From a checkpoint of a small transformer trained on Wikipedia.
Size: width 256, vocabulary 32768.
Architecture: LayerNorm before each block, rotary positions, biases, untied embeddings, normalized queries and keys, attention and MLP in parallel.
Training: a variant of Muon for these matrices, 791M tokens, 13651 steps.
MLP neurons of a small language model. Each row is named by its layer, matrix (up: input weights) and neuron, and shows model dimensions 80-207. Each number is 128 + 24 x the weight over its row's rms, rounded and kept within 0 to 255. Numbers have three digits each.
After each neuron's rows, "fires on" lists the tokens most often at its 100 highest values on Wikipedia text that the model never trained on.

L3.up509:135142086106129108149093142148145154126131079114138140121168135111143106090164129115105093166139127130209108104090118110113126147143111128083121146134152142153086165123129164096124136083118118161130131089133128109147126105156113120131116104119135135143162110146113107138082123133115162094162103139153111156151159092127100123127131119122126121126139147115108139133146154148115122169143
fires on: ":", " g", "R", " Good", "st"

L3.up130:135129144113124180084117131143096145122119113137135099124141149152092111134143166129116105145128125124144136158078107121153133130137137101165116127182164137155141095174103150143120191120137132126129162113141111101101137154131108116115132132125099119149136159123124157129125116105081049130123142093123116086142146122101089144099135162107151100121154144126198137120131078122112134154144
fires on: ",", "L", " According", "As", " as"

L3.up136:133136097147112140171124156110144135110157107130113166139151137150099141135100111146074148129145120144137132097142141141083135145113140188131122073110142090132156122156120149115144113106137104160118135145133136121123129127120145150114096139148143087155172093129150115138148101141147155134127144103131115105123154132176103164123111153136130166145093118095157073123161153141104107139157
fires on: "-", " '", "—"

L3.up933:139123109161125115145132155099115108161102133126133100134168099166122110136125126120149085092122100104103155126147107115130110120149111144113127077127087124122119110103149172157162146120142137131139102147080129133086134093085171134135090099150119109119097127137114133155143147090144127166177159138114193142137154094124075109124160127123134114121147174175131116127152130143127110120155
fires on: "-", " G", "f", " Football", " g", "á"

L3.up1006:157150104164120122118142082117122113125127146147153110121155085091104124107129131091118107149147111153149133137144104172112123142129154157137105175109122145139103142186122127081147129148100147103114172124117093128121167101111137115118107122153113091127126104124117146143118134087122168174144124087184099133128121101134128161106169116123153093141150158120113136136116152105151131148140
fires on: "\n", " pick", "comp", " Comp", " tells"

L3.up212:125093098113125110154132133081123101144131085114098083134175149143135126116110135099132115133164125171172089127152118130138107112189105148171131145112173176146132136132144117102140133157126106122113122113109110089097121103098179158160143127135145177115146167125125162115141144102125110124129122116150157088142117115147120088139151152126162136154131149132129149181119115154096092155179
fires on: " as", " As", "'", "as", " made"

L3.up54:151084136132138128122146140102157119117126112139083085086153146105093145121145132119100110148125090176153130096089154103123165118121116117158128182153122107099115091155129143131153123122110138124130145096155094126144148107106145168103115120115101162132111151122144153099088131134122123121114173166079131111144164131150066127145167134098143138124128113131118156129124119155154151108130
fires on: " by", " at", ",", " for", " company", "|---|---|---|---|---|---|---|---|---|---|"

L3.up508:174149121138077124153142110104108134118152122130130150097092147134155129116143118147107149092092085137120100162128112135135175108105153118120152134163161184115126144088173138127101116188182096108121111143111066144124110136136165129130106130169139142161098137098131166136108129126085143118165138117127143138107137101193110145093171140117148149117164100139164132121099155147098116127140
fires on: " has", " ==", "a", " with", " from"

L3.up17:138148106176117117133111099117084098136141137109128112119140132124095102151103143147103156118102132110132134094105143166160155140122141177122140122163111106130089133139110158093129103111121113078152108091117163167102165113111194121085115122149105161089088118108118130133119106129146108168112164087111101118088151118189131133125121090120168110117178126122135128114140173168139106124140
fires on: "m", " “", "d", "\"", " '", " \""

L3.up251:204182116093151161140142136121122122118151132151090157094129142142136123129119137171124115120129121127150178155128099130136173149143143125128110108167153167123102100134100149104094109144072140149124126089156119110136159141138099125123139107140115141099123108148124117111152075105140107105084168163137095139133077145141147106125152156100146110139173155121152135119127167158100095112139
fires on: " ==", "==", " as", " –", "as"

L3.up525:131137126100147149115118141108134127098175105101105186107138115143112097136132183138113144102173136135149134143135103150147155151134147182158127126138132113103149050155136140138181153123146101154144152147093159124141144124117116116114109136171135123123091129091153128106117149134113149156121110121128159152152131127154142144113103098124105138119150149156119164150094118144108121117139
fires on: "-", " in", "'", " sub", "ou", " G"

L3.up584:099127175141153140100124113097130095109110137063120129131123112148151122129120120116131136133148171085100093124132134098129173118159118114102120091101112167148145104196128105132131139130114122146136103132121098158138156153126108126111094139091080141154153101112116103106106157123154123142103157081118128093131141125105105125091154100127090124119167131149105070113148135128108113143151
fires on: " also", " only", ".", " to", " followed", " −"